python train.py --num_hidden_layers=8 --num_attention_heads=9 --head_dim=64 --intermediate_size=2304 --beta1=0.95 --schedule="wsd" --dataset="wikipedia_en"
MLP neurons of a small language model. Each row is named by its layer, matrix (up: input weights) and neuron, and shows model dimensions 176-303. Each number is 128 + 24 x the weight over its row's rms, rounded and kept within 0 to 255.
After each neuron's rows, "fires after" lists the tokens most often just before its 100 highest values on Wikipedia text that the model never trained on.

L4.up1889 [146 133 155 123  87 131 161 123 139 130 133 177 119 134  98 147 106 135 153 132 125 168 145 156 120 140  79 146 119 134  88 141 145 109 148 141 145 156 143 161  97 144 131 149 136 112 112 110 124 125 150 105 103 149 159 135 149 135 173 121  86 140 115 135 123 138 100 124 115 120 181 118 165 125 134 137 127  74 136  81 128 124 138 154 134 137 129 134 123 117 124 120 136 108 179 124  98 105 160 137 129 145 141 180 117  99  99 118 134 116 108  91 150 118 145 132 144 155  89 125 155 104 116 130 139 106 123 139]
fires after: " ", " |"

L4.up1906 [ 90 110 160  82 161  96 153 105 147 116 121 128 100 127 135 143 116 158  77 123 140 157 177 152 125 110 151 119 141  94 105  97 133 134 107 114 131 144 148 112 114 129 156 118 114 119 147 121 162 128 122 134 112 128 155 123 143 147 132 117 126 165 124 132 129  96 136 133 129 131 169 140 148 141 136 178 133 139 117  79 191 136  86 140 144 145 133 137 123 109 109 125 109 104 116 142  87 124 120 119 120 124  92  64 169  71 134 142 115 130  82 112 126 151 129 100 176 133 155  80  95 119 110 167 139 106 133 100]
fires after: " Pro", " pro", "Pro", "pro", "e", "co"

L4.up489 [101 103 122 133 138 103 103 118 141 137 126 125 126  88 118 106 139 116  85 118 154 124  97 109 116 117 129 158 138  90 119 146 136 159 147 148 104 176 105 117 152 110 158  46  98 127  94 135 121 155 136 138 131 156 116 151 133 145 129 112  84 145 142 116 117  85 144 135 135 145 181 108 167  81 169 161  70 152 130 123 173 141 130 149 119 111  92  95  89 138 109 122 167 154 140 122 122 121 124 114 159 123 143 146 128 144 142 158  94 129 105 137 154 124 196 108 116 126 114 138 146 141 174  90 124 143 134 123]
fires after: " |", "'", ":", ",", " Al", " /"

L4.up763 [147 128 101 112 111 105 132 112 148 154  94 104  88 111  85 131 139 143 141  96 142 131 112  92 163 147 168 184 139 118 146  96 120 118 113 126 128 190  92 145 106 133 154 160 133 126 123 167 138  77 168 114 118 130 108 166 127 164  87 131 112 164 149  91 109 126 111 120 107 156 138 140  99 134  93 121  73 115  80 141 173 128 144 138 117 106 115 113 201 146 147 153 121 130 119 120 113 159 116 133 159 114 138 144 130 157  74 103 105  91 104 129 152 100 181 132 131 145 115 133 133 125 109 118  64 112 136 119]
fires after: "-", "al", " Al", "F"

L4.up2163 [114 117 124 113 122 144 138 163  95 151 160 136 148 140 111 166 119 155 137 128 116 155 147 137  97 143 118 163 162 142 121 115 129 120 109 123 124 150 154 108 153  88 133 110 109 155 157 132 141 141 170 107 146 120 148  58 110 118 172  95 122 130 146 105  93 135  77 136 112  75 136 136 161 119 108 138 147 107 120 112  99 125 134 138 142  77 139 142 125 103 137 121 146  98 185 123  77 115 138 105 102  99 160  83 121 174  96 125 127 153 144  85 114  88  75 140 112 147  97 139 147 115 118 122 120  87 111  73]
fires after: "1", " ", "2", " a", " as", ":"

L4.up1804 [113 151 142 125 115  97 145 145 128  90 138 138 147 134 101 116 141 190 133 120 134 172 105 102 128 145 119 139  92 109  85 103 133 102 146 128  87 113 166 162 149 128 116 110 138 143 133 121 131 143 115  97 158 148 154 106  71 146 114  97 113 107 115 153 150 152 125 164  95 128 156 155 141  97 136 189 133 161 143  84 121 138 109 118 115 120  98 184 116 120 136 143 107 155 130  93 148 136 131 119 140 141 170 135 130 149 114 125 136  61  85 156 116 110 132 112 103 101 103 136 145 140 164 108 114  97 110 100]
fires after: " ", "\n", "or", " de", "8"

L4.up2189 [ 92 146 122 160 161 114 160 162 108  94 110 115  87 106  98 152 122 119 143 141  99 107 113 163 161 140 147 143 127 125 137 159 129 103 155 108 136 138 114 101  91 119 143 117 120 139  77 129 140 130 121 150 143 145  81 124 148 171 106 152 154  97 139 150 116 145  97 136 132 145 178 147 112 110 100 105 148 162 179 158 117 148 153 125 117 116 130 144 139 119  99 159 120 126  98 191 137 142 136 140 130 103 114 108 137 141 116 117 122 121 110  97 120 116 180 104 142 161 128 109 141 157 141 106 126 144 167  87]
fires after: " of", " his", " in", " with", ",", " her"

L4.up785 [146 139 110 120 148 147 136 134 113 163 158 111  98 167 126 107 139 126 159 121 110 159 158 146  86  99 129 159 127 153 119 131 130 135 132 132 126 143 110 113 160 136 153 174 157  92 132 144 112 122  90 116  96 123 105 176 112 112 153 104 120  90  76 144 123 111 123 102 144 109  98 117 157 122 126 125 165 104 104  51 115 120 100 104 147 152 147 139  98 139 152 153 165 127 187 137  97 165 112 135 150 117 122 162 106  98 101 130  89 127 120  90 137  98 170 115 100 144  80 191 141 109  98 146 112 143 123 150]
fires after: " ", "1", "2", "8", "5", "3"

L4.up661 [ 78 184 151 161 150 146  69 145 122 124 155 108 112  66  95 143 101 112 129  85 133 151 111 153 146 153 110 100 112 122 137 150 137 107 101 120 104 149 155  98  92 124 102  84 135 130 143 151 147 149 114 111 149 165 138 118 183 158 126 114 131 118  94 158 128 115 122  87 173 107 134 144 137 135 118 115 103 137  95 155 105 152 120  92 130 135  99 114 131 107 176 137 118  97 179 144 134 137 146  94 167 165 117 135 145 103 101 140 111 129 138 160 124 139 148 122 122 101 170 113 127 128 116 114 133 132  84 184]
fires after: "-", " to", " ", " (", " he", " F"

L4.up1688 [103 135 111 150 135 175 134  96  89 120 159 118  78  85 121 136  99 159 120 172 112 136 154  88  96 111 105 134 130 132  99 154 148 106 131 115 113 125 130 122  92 120 136 195 122 107 107  99 105 111 135 103 120 126 107 129 121 141 114  64 120 126 131  93 162 136 129 162  96 168 126 117 133  99 126 116 143 158 102  70 127 113 126 129 150 116 134 154  95 128 105 111 120 154 185 135  93 132 115 115 144 123 108 108 129 156  95 127  96  92 101 137 146  53 137 120 131 123 147 157 195 110  90 115  87 112 106 126]
fires after: " ", " on", " born", "day"

L4.up239 [139 136 127 135  82 134 151 159 133 133 136  97 142 128 142 108 167 135 148  93 163 113  52  95 137 139 155 148 154 130 107 163 119 158 148 144 150 139 125  90  88 160 118 133 188 125 116 105 122 166 124 158 133 155  99 130 101 170 140 110 158 105 149 124 113  85 109 172 113 117 109 132 122 152 118  97 165 100 126 129 117 148 147 118 126 139 106 118 117 143 137 133 125 140 128 142 117 108 129 108  94 131 104 140 114 154 142 172 153 139 119 138 161 134 112 135 138  85 126 133 127 110 167 160 111 119 154 167]
fires after: ",", " well", " and", " but"

L4.up2178 [123 117 135 127 143 147 121 123 104 163 148 194 148 101 103 139 113  88 124 120  99 114 116  79 156 154 157 155 112 126  98 105 128 106 131  78 175 147 162 121 110 127 144 133 143 117  99 132 124 132 100 140 125 108 149 118 145 131 193 134 134 138 108 146 130 103 161 132 134 142 116 140 148 141 125 149 117  97 148  92 115 125  74  96 108 151 113 101 109 145 128 156 159 154 133 128 126 154 128 147 140 125 151 112 139 150 112 113 121 120 143 128 133 118 123 164  81 132  99 128 121 112 130 115 109 125 120 136]
fires after: ",", " of", "0", "3"

L4.up109 [132 140 151 124 122  94 112 128 141 127 139  93 128 176  75 112 150 142 144 159 158 159 102 144 117 140 177 169 166 128 173 126 148 135 148 110 156 174 117 131 121 116 164 187 125 155 156 127 103 131  84  75 142 111 144 121 161 130 133 115 158  65 114 152 179 159 155 122 174 149 134 158 140 135 157 110 147 108 128 122 155 103  99 140 148 147 114 154 103  86 136 153 121 126 132 116  96 145 120 107 141 138  99 120  62 137  99 128 113 138 113 148 158 126 129  97 121 131 107  90 100 157  89 100 112 137 131 112]
fires after: " "

L4.up977 [131 143 141 106 115 154 196 144 157 105 135 108 163 114 176  95 118 143 140 146 109 144 142 124 106 140 120 120  75 124 148 132 136 117 136  97 150 137  91 128 103 118 145 132 151  76 129 169  97  99 128 153 141 160 119 128 145 158 171 118 153 107 129 132 107 112 112 103 140 129 175 115 122 151 133 117 132 125 133  90 121 135 144 169  69 168 101 102 144 133 116 161 115 184 115 142 104 148 144 135 132 112 175 126 157 156 163  82 103 173 161 112 140 126 160 126 187 119 161 131 135 134 106 121 159 147 153 102]
fires after: " ", "s", " S", " Su"

L4.up1630 [129 122 116 129 102 171 114 150 187 110 153 107 138 141 157  99  99 123 131 132 113 202 149 128 161 103 140 167 140 149 152 130 148 100 121 119 129 122 148 160  89 163 137 110 120 138 149 134 149 146 116 121 108 172 140 104  99 166 105 113 121 132  92 144 111 171 154 173 163 114 154 132 111 116 144 145 157  94 116 110 107 120  92 108 141 124 110 152 123 131 135 137 121 114 166  82 132  98 118 110  95 157 168 137  79 102 101 146 118 108 169 169 109 160 142 103 113 147 157 139 130 145 188  87 111 165 138 114]
fires after: "1", "2", "3", "5", "4"

L4.up140 [100  84 110  99 153  96 116 108 120 151 101 140 136 173 121 138  92  95 165 144 141 168 133 146 166 152  97  95 113 161 101 153 154 158 136 119 136 126  93 115 112 149  97 116 144 139 148 130 112 158 156 127 102 160 124 187 105 132 190  79 115 136 117 130 138 143 114 111 141 138 190 105 115 101 139 130 113 137 136 108 133 127 124 135 135 148 148 132 152 136 139 154 129 117 165 143 104 107 155 160 129 133 101 144 119 121 106  90 131 144 105 138 156 134 150 106 126 126  96 136 144 141 109 120 136  98 146 167]
fires after: " |", " ", " /", "1"

L4.up2124 [131 151  92 127 142 126 151 153 125 126 134 135 127 135 134 140 119  86 125  97 130 105 120 143 149 137 108 158 142 202 108 162 111 116  86 145 165 119 110 121  99 107 126 148 126 152 132 154  85  95 128 149 120 133 113 147 151 125  67 176 144 124 129 126 138 151 119  98 131 137 115 140 164 114 166 127  97 150 137 120 152 142 116  97 146 127  99 153 134 135 115  99 154 108 135 146 128  47 125  95 120 122 139 124 153  68 127 156 136  75 149 125 102 138 106 124 151 126 136 151 140 115 113 138 127 139 130 137]
fires after: " the", " for", " in", " a", " ", " For"

L4.up1705 [102 103 158 140 112 150  88 148 115 138 171 160 106 116 138 117 144  97  66  79 144 148 117 108 126 137 174  84 102 119 156 147 147 147 159 113 174 106  83 134 105 137 178 124 109 112 128 103 154 104 138 114 162  84 138 113 109 146 116 161 151 157 111 141 116 107 119 112  80 149 155 144 143 127  75 173 153 126 137 155 114 132  77 158 143 139 133 126 137 164  98 127 121 158  92 153 110 159  99 125 146 148 102 126 159 139 122 125 139 150  98 136  95 135 145 125 133 148 121 163 140 127  75 110 101 158 127 161]
fires after: "9", "0", " in", "di", "in", " In"

L4.up150 [111 130 108 103 134  80 138 118 172 148 142 136  80 116 121  82  95 117 144 117 168 125 132 149  94  77 129 139  88 120 154 113 123 100 105 133 142 166 128 145 106 149 107 164  98 125 169 128  98 129 144  73 178 137 118 121 132 148 142 166 145 117 153 149 145 146 177  84 118 109 155  90 111 156 154 133 137 100 126 166 133 102 139 115  83 187 105 149 113 166  78 107 123 153 112 120 108 137 155 132 103 128 108 130 168 161 160 109 135  76 112 148 164 122 110 137 188 154 167 181 167 167 128  95 108 127 138 173]
fires after: " ", "s", "S", "e"

L4.up1779 [145 121 124 113 141 122 101 133 133 128  93 175 110 146 124 118 148 117 132 109 134 127 169 134 117 140  97 141 108 166 136 118 133 160 120 141 115 137 125 124 174 110  73 117 149 111 119 104 125 137 160 126 123 104 158 153 212 114 135 134 133 145 109 170 123 153 102 146 148 149  72 176 125 136 112 118 139 123 135 135 136 143  84 113 170 111 128  73 126 106 139 125 148 122 164 148 104 149 146 136 123 124 134 142 128  50 117 148 137 130 120 150 116 148 115 120 135 126 114 135 133  89 114 126  91 138 150 105]
fires after: " ", "2", "|", "1", "-"

L4.up1580 [ 89 124 158 118 165 114 150  95 121 129 119 161 125 153 144  95 124 105  88  88 105 116 107 112 130 127 118 167 154  97  81 114 152 130 128 113 140 152 151  96 118 138 134 128  84 119 175 125 119 138 145 140 151 145  88  92 127 107 111 134 142 134 165 118 174 119 125 144 122 138 137 107 134 120 151 161 152 117 146 136 147 129 128 144 136 130 129  91 122 147 130 130 118 146 133 104 134 112 123 178 101 149 122  84 106 130 171 142 156 119 101 107 108 116 112 132 133  88 115 107 176 156  76  89 128 134  95 103]
fires after: "0", "1", "2", "9"

L4.up209 [105 136  52 144  90 123  90 145 159 155 124 126 133 117 135 104 143 127 143  89 162 131 160 144 118 113 165 120  92 141 139 134 164  97 106 114  92 103 106 145  74 152 105 148 118 140 101 115 153 107 135 135 102 138 153  95 155 141 142 102 142 135 157 143 121 196 119 117 166 151 118 130 164 124 121 124 140  89 121 155 135 145 118 109 135 104  79 104 140 132 137 130 137 115 141 129 135  97 141 154 103 117 142 159 146  99 128 117 149 148 111 126  98 114 136  88 145 147 140 147 121 131  99 143 146 122 133 160]
fires after: "1", "–", "3", "2", "5", "0"

L4.up1922 [137 134  92 118 136 163 147 116  71 137 102 140 122 154 122 128 158 125 143 109 100 121 127 145 131 145 115 116 140 204  72 153 167  96 154 119 168  83 126 147 113  69 159 120 132 157 141  89 129 140 174 128 151 167 140 109 118 182 112 120 130 141 153 137 127 157 146 147  80 133 168 121 147 113 150 138  95 115 121 101 150 118 127 133 128  91 129  82 112 154 179 143 135 163 168 114 132 120 146 125 160 119 110 196 124 103 150 155 152 150 121 125 143  89 129 100 147 105 109 126 144 118 169  94 171 181 126 120]
fires after: "–", "-", " to", " ", " |", " on"

L4.up1156 [151 132 185 181 156  86 132 161 156 175 126 158 160 136 137 105 119 159 105 161 156  82 142 143 141 137 150 175 155 118 128 130 141 155 124 101 127  82  99 163 124  86 108 115 161 104 127 119 133 128 134  96 144 126 114 110  97 167 124 139 132 139 132 137 102 117 168 109 122  95 128 135 122 140 105 148 115 144 188 146 152 136 149 148 182 116 115 133 115 100 127 121 100  81  95  94 135 147 146 183 151 147  86 119  88 136 127 154  99 140 138 116 101 174 111 135 126 125 131 137 111 152 119  91 134 126 132 135]
fires after: "1", "9", " (", "8"

L4.up12 [114 117 106  79 130 113 129 145 144 114 163 116 148 100 171 126 150 165 139 104 174 148  88  95 188 121 116 140 137 128  71  94 112 103 115  88 101 114 152 148 164 123 136  92 159 105  98 105 117 139 146 115 143 110 132  98 100 107 163 183 128 102 107 127 148 127 102 170 111 104  96 146 147 105 120 131 114 101 101 110 128  90 123 127 200 142 116 116 167 128 115 125  94 157 146 154 121 121 109 111 152 118 119 119 149 121 140  99 115  89  99 159  93  88 124 149 142 115  94 126 145  87 165 121 108 124 131 163]
fires after: ".", "\n", "-", " (", " \""

L4.up1586 [137 113 138 105 116 132 105 172  99 147 122 117 125 113 117 149 146 124 124 121 123 110 126 147 131 119 135 128 138 154 138 139 112 154  89 137 147 121 129 145 154  84  94 105 169 141  81 152 115 124 131 147 107 106 152 112 113 172 123  98 145 134 118 100 129 146 127 137 121 168 121 146 126 102 158  89 122 146 102 158  84 130 134 130 161 123 119 162 144 161 127 105 145  93 168 140 133 142 114  97 131 127 102  85 126 142  88 109 129 120 171 118 129 140 119 129 131 128 123 174 144 152 113 133 124 119 176 129]
fires after: " in", " the", " and", " In"

L4.up1462 [148 147  84 143  90 137 133 123 133 113 165 131 177 172  56 107 133 103 121 113 118  91  61 132 109  97 123 146 147 113 120 110 101 135 119 107 100 163 174  99 101  98 141 160 133 137 120 137  87 118 116 145 123 103 117 104 130  96 135 159 153 145 134 137 114 112 118 104 165 137 127 111  96 182  70 129 134 128 141 152 120 145 121  72  90 161 125 129 146 112 132 114 120 128 105 141 156 127  90 171 121 114 156 131 100 131 151 109 124 152 159 128  80 111 135 105 145  80 158 113  96 130 111 104 131 137 113 155]
fires after: ".", ",", " well", "==", " and", " =="

L4.up1430 [102 124 104 138 117 151 173 140 158 117 130 105 134 114 167 102  95 107 100 133 127 136  90 128 179 145 158 143 124 140 100 128 154 148 110 114 154 147  99 135 133 101 123 123 123  97 166 138 127 111 186 117 118 139  89  99 120 134 121 127  87 148 156 118 123 111 141 145 127 104 141 133 148 105 121 176 110  90 121 129 158 110 117 157 103 139 134 140 111 112 115 113  80  88 112 127 172 155  95 145 126 100 171 138 111 127 150 128 119 105 121 147  89 107 159 190  86 116  84 115 131 168 128  88 123 159 145  91]
fires after: " |", "9", "2", "0", "4", "7"

L4.up2206 [ 86 104  89 114 159 148 141 103 121 126 124 168 101 139 128 114 127 131 133 117 155 115  97 130 141 139 104 163  96 168 141  90 154 122 105 135 138 117 129 126 118 115 146 107 138 153  86  94 119 107 168 138 150 128 167 137 164 133 135 113 122 122 119 123 123 126 114 152 121 124 186 102 114 135 120 134 127 112 140 118 170 115 155 126 168 159  69 150 127 127 146 160 105 148 134 141 122 128  88 148 129 148 141 128 125  66 124 162  89 147 127 149 108  99 146 131 136 122 116  82 100 160 153 120 151 141 136 122]
fires after: ",", "'", " the", " and", " as", " It"

L4.up1995 [ 76 140 121  84 131 155 123 130  69  60  77 126  95 141 157 131 128 122 112 126 175  98 146 112 160 137 116 157 108 162 149 123 149  95 158 128 154 144 147 146 161 101 146 136 134 162 103 101 109 150 140 110 103 153 139 123 162  84 101 139 146 127 109 113 134  90 151 120 107 156 150 138 131 136 100 155 143 144 147 125  49 125 121 131 124 100 110 106  74 148 113 118 156 146 147 119 109 117 116 118 135  91 119 111  83  75 109 124 138 119 127 163 115  65 163 143 191  99 173  92 126 145 105 147 162 131  56 116]
fires after: ",", " |"

L4.up133 [156 105 141  69 125 146 115 125 125 139 144 146 110 162 148 114 186 146 130 144 122 130 141 144 148 150  87 142  97 160 137 104 132  88 123 129 109 148 117 124  97  90 133 154 122 140 131 186 126 128  82 154 111 115 128  98 142  90  87 115 161 142 170 119  93 131 107  99 103 135 155 110 142 157 140 121  76 151 125 132 149 106 133 123 109 107 121 137 109 141 110 134 137 124 158 171 140  72 121 154 127 130 174 130 115 123 136 126 107 138 149  97 139 138 105 137 131 131  75 121 151 138 118 103 122 184 137  87]
fires after: "\n", "==", "N", " ===", "===", " =="

L4.up2169 [ 84 146 148 151 132 106 140 127  60  74 147 151 150 134 145 144 118 138 144 105 167 120 124 174 106 119  93 114 130 116 138 116 120  84 142 116 117 152 139 145 122  93  93 101 145  98 156 158 140 120  76 109 140 138 104 113 119 144 188 172 151 111 152 140 158 146 134 142 106  94  94 150 116 114  88 123 145 127 135 106  87 129 109  86 128 170 139 139 123 137 138 140  96 148 157 134 136 153  98 105 124 128 121 122 129 126 102 100 161 133 141 141 124 128 142 122 154 146 129 134 137 116 112 146 137 138  94 164]
fires after: "-", "2", "4", " (", "1", "6"

L4.up1162 [130 119 152 107 121 102 167 126 152 160 164 160 136 161 125 134 146 122 117 114 139 104 147 150 135 113 106 174 109 141 155 148 154 134 129 142 126 122 131 148 161  99 142 136 139 123 138 124 124  91 149 144 149 121 110  57 149 106 148 158 162 166 164 148 130 126 114 136 135 151  97 189 132 116 138 156 104  73 111 101 112 142 120 121 166 150 123 162 109 121 112 118  81 121 180 160 102 123 115 132 128 162 130 105 152  96 119 120 117 132 115 120 132 152 151 144 157 128 104 136 128 109 122 102 115  96 114 150]
fires after: ".", " (", "-", "G", "J", "K"

L4.up1949 [108 124 116 134 158 135 104 148 159 110 119 139  97 135  97 122 112 159 133  86 123 132  99  73  96 113 135 133 170 142 146 107 105  67 143 142 150 130 129 120 140 146 106 113 147 138 130 145 186 136  86  87 104 149 156 153  92 151 122 150 140 129  96 145 136 111 134 136 126 138 136 143 167 136 162 129 106 142 117 136 150 145 161 185 120 101 147 106 158 160 124 123 129 102 143 137 143 127 118  88 131 143 127 147 148 138  90 124  78 155 109 146 105 127  77 139 117 109 121 147 148 104 121 119 104 148  85 115]
fires after: " Al", "-", "Al"

L4.up191 [143  96 128 123 165  81 126 134 135 111 105 127  58 138 115 142 125 139 121 176 127 158 122 173 148 143 111 154 107 146 139 124 103 114 109 115  88 102 152 139  87 116 148 131  74 155 125 144 129 114 103 106 103 115 149 120 146  97 123 141 150 136 168 135 158 113 128 108  96 118 144 104 166 124 156 158 160 126 135 184 157 130 160 142 114 124 122 127 131  74 122 137 153  90  81 131 135  92 119 129 122 105 104  94 137 115 113 116 111 125 117  95  81 134 136 120 173 168 111 130 115 143 124 114 139 170 108 110]
fires after: " U", "pro", "U", " pro", "S", "."

L4.up1817 [145 126 182 131  89 120 129 159 137 115 102 138  87 103 119 118 143 145 144 126 111 135 162 176 134 119  96 138 147 130 155 134 107 107  99 104 144 134 142 154 142 106 162 127 109 115 122 171 127  84 145 119 122 156 139 177  87 144 172 113 100 140 107 156 105 153 145 105 118 162 157 149 122 129 112 156 133 142 127 135 115 122  93 177 135 148 106 118 104 132 142 189 161 118 104  86 163 120 134 136 148 125 103 165 126 162 121  91 153  99 144 156 117 104 138 124 110 130 126 109 135 126 154 116 125 128 150 164]
fires after: "-", " Al", "al", "el", "il", " full"

L4.up2015 [128 174 122 164 117 133 161 130 131 174  49 163 121 147 159 110 118 148 118 155 120 119 136 105  93 132 116 152  93 135 117 107 112 134 120 112 122 109 175 135 139 138 108  81 128 195 101 142 141 131 144  68 137 106 189  96 131 104 141  96 104 126 121 127 119 103 118  85 144 148 155 115 142 133 119 125 148 155 144  62 134  90 120 143 132 167  86 158 145 132  93 122 122 152 135 131 132 152 126 102 113 139 138  94 132 142 118 123 122 102 129 136 130 136 118 133  93 140 153 146 146 103 116 143 147 126 134 123]
fires after: "1", "9", " ", "8", "0", "\n"

L4.up223 [146 115 103  98 127 145 101  91 139 126 133 150 182 137 133 112 147 132 134 131 109 102 106 129  94 139 135 159 129 101 131 171 173 117 135 149 129 177 132 148  94 157 150 118 152 139 131 118 116 142  95 149  91  73 106 123 103 138 142 105 118 184 162 110  65 192 141 144 148 146 134 109 101  91 121 122 118 166 148 163 113 109 128 126 138 140 152 109 106 134 124 154 114 162  96 155 119 116 119 159 143  94 116 140  83 125 121  88 109 136 138 120 120 121 123 107  77 102 119 145 159 120 163 128 116 134 109 147]
fires after: "\n", " an", "==", " An"

L4.up735 [131 145 144 115 130 138 135 111 111 163 122 129 147 161  84 111 191 126 118 169 123 118 172 142  95 146 113 157 120 136 120 127 100 122  86 113 122 152 174 100 108 115 120 155 130 120 106 108 145 136 120 118 149 139 119 134 125 154 156 151 146 162 114  92 154 163 158 112  91 133 113 110 186 157 104 143 106 118 169 133 115 164  74 162 138  99 128 141 105 107  82 132 117 149 128 120 151  90 129 144 145 142 153 122 141  99 120 101 116 125 100  72 138 122 149 134 166 121 191 124 117 139 129 120 146 138 144 122]
fires after: " of", "-", " the", " in"

L4.up247 [136  85 162 112 111 123 108 112 116 112 103 130 145 146 128 147  89 100 101 152 120 101 177 128 124 124 147 104 151 139 118 118 118 116  95 127 149 116 189 160 142 107 168 104 113 147 102 125 116 103 107 112 114 105 159 173 119 120 152 153 159 130 127 140 150 178 116  73 138 138 117 123 119 117 154  97 124  95 131 163 104 159 128 121 157 162 150 138 163 121 161 113 127 146  78 139 159 108 125 167 113 146 145 137 124 109  93 174 111 108  93  94 111 179 175 125 181 133 149 114 158 148 137 100 129 130 120 126]
fires after: " the", " In", " at", " in", " At"

L4.up1415 [ 74 149 105 113 134 103 115 127 128 133 123 141 169 143  68  99 136 139 148  72 139 143  98 167 158  90 133 138 153 154 145 124 126  52 164 120 118 157  94 149  82 121 133 111 120 116 133 156  87 156 119 150 147 122 121  93 109 124 134 134  91 147 119 137 113 140 109 105 168 139 147 131 170 119 132 131 132  94 111 169 133 118 112 157  97 141 140 152 124 137 111 109 106 100 128 152 150 124 145 137 109 111 140 116  85 134 126 112 127 196  97 124  87 180 161 164 187 147 147 152  84 152 153 105 121  90 109 158]
fires after: "."

L4.up833 [163 146  67 111 132 146 161 107 107 112 142 154 163 117 135 162 131 141 145  90 138  95 105  90 139 130 137 143 135 120 134 133 164 130  76 158 153 117 156 134 120 153 123 112 123 109 114 156 159 123 107 167 146 151 118 159 119 136 142 120  89 105 137 131 117 118 122 180 108 130 134 156 157 106 121  94 106 111 121 133  65 113  92 134 141 132 126 132 136 103 100 115 131 131 137  97 160 149 128 156 173 152 135 111 103 137 151 114 105  90 100 133 112 133 102 165 153  97 115  80 119  93 155 137 179 110 106 110]
fires after: "0", ",", " En", "rg", "en"

L4.up718 [103 146 133  75 121 102 141 120 121 125 105 166 154 103 105 135 146 120  76 150  88 134 104 139 165 118 131  99 112 153 120 139 144 122 114  49 100 112 163 185  98 118 143 112 154  97 139 127 128 102 130 182 173 116 133 105 135 141 102 126  91 108 106 155 101  80 132  81 117 123 140 114 104  81 132 132 113  85 133 129 146 116 111 182 159 144 150 110 110 141  92 142 138  79  98  96 170 116  90 143 134 144 147  97  92 132 162 146 154 145 123 139  98 175 159 153  78 114 176 148 123 140 103  90 135 149 101 153]
fires after: "9", "1", "2", "0"

L4.up1859 [115 113 125  57 115 117 117 141 125 171 116 141 125 162 182 112 107 123 100 136 133 117  78 123 127  84 127  88  92 121 173 138 125 139 145  91 110 135 115 106 109 158 141  80 117 116 131 111  92 145 134 128 163 123 146 113 148 140 115 106 147 134 144 152 130 141 151 130 140 136 158  75 111 149 111 148 187 145 120 107 142 138 142 138 159 115 147 119 170 139 112 150 151 123 122  90  86 147 138 149 128 103  99 111 104 134  92 110 133 144 146 161 104 145 130 154 106 117 160 118 131 104  96 142  96 161 171 125]
fires after: "1", "0", "9", "2"

L4.up1006 [144 133 135 154 132 119 157 135 146  80 147 162 127 123 137 141 145 106 158 106 153 102 120  83 119 140 123 128 125 105 144 105 114 157 148 105 128 113  96  97 111 112  74 111 113 149 137 143 153 144 132  93 105 163 105 114 123 143 103 115 129 136 170 111 130 142 128 158 129 144 110 113  93 127 174 124 115 101 147 159 129 114 148 103 108 127 166  88 140 101 120 126 101 173  97 130 122 104 157 108 124 155 147 152 121 142  93 140 146 155 117 135 145 103  62  66 128 135 119  99 136 107 164 123 151 140 127  88]
fires after: ",", " to", " and", " all", " of", " by"

L4.up42 [150 168 138 116 149  79 104 145 164 130  70 133 155 122 151 128 116 120 166 167  93 123  96 125 116 157 166 121  98 141 143 126 114  99 103 130 130  99  81 127 129 115  79  87 120 113 107 144 133 111 177 108 129 161 144 152 157  95 146 159 146 154 180 175  93 144 137 156 134 139 118 141 116 107 141 121 139 116 109 102  74 136 134  84 145 158 123 143 158 113 134 122  72 135 123 160  43 141 101 116 129 141 164  95 128 107 119 149 123 130 109 121 114 120 132 124 125 112 156  91 164 130 121 137  82 146 119 136]
fires after: "s", " Sch", "w", " he", " K", " remain"

L4.up417 [116 107 134 126 153 152 161 158  60 158  70 134 130 136 120 149 116 156 117 109 169 147 131 135 127  88 140 126 120 116 101 161 143 140 137 119 121 143 165 102 125 138 101  95 142  99 112 102 152 110 113 125 101 170 128 142 131 157 132  78 146 151 125 109 130 114 133 157 118 138 179 154  99 138 121 127 108 132 144 162 186 124 160 147  81 146 156 101 126 133 183 119  98 100 116 140 141 102 128 123 153 145 131 167 125 146 161 157  67  86 145 150  96  99 135 148 121 125 132  84 170 115  97 109 122 123 101 151]
fires after: " (", ",", ";"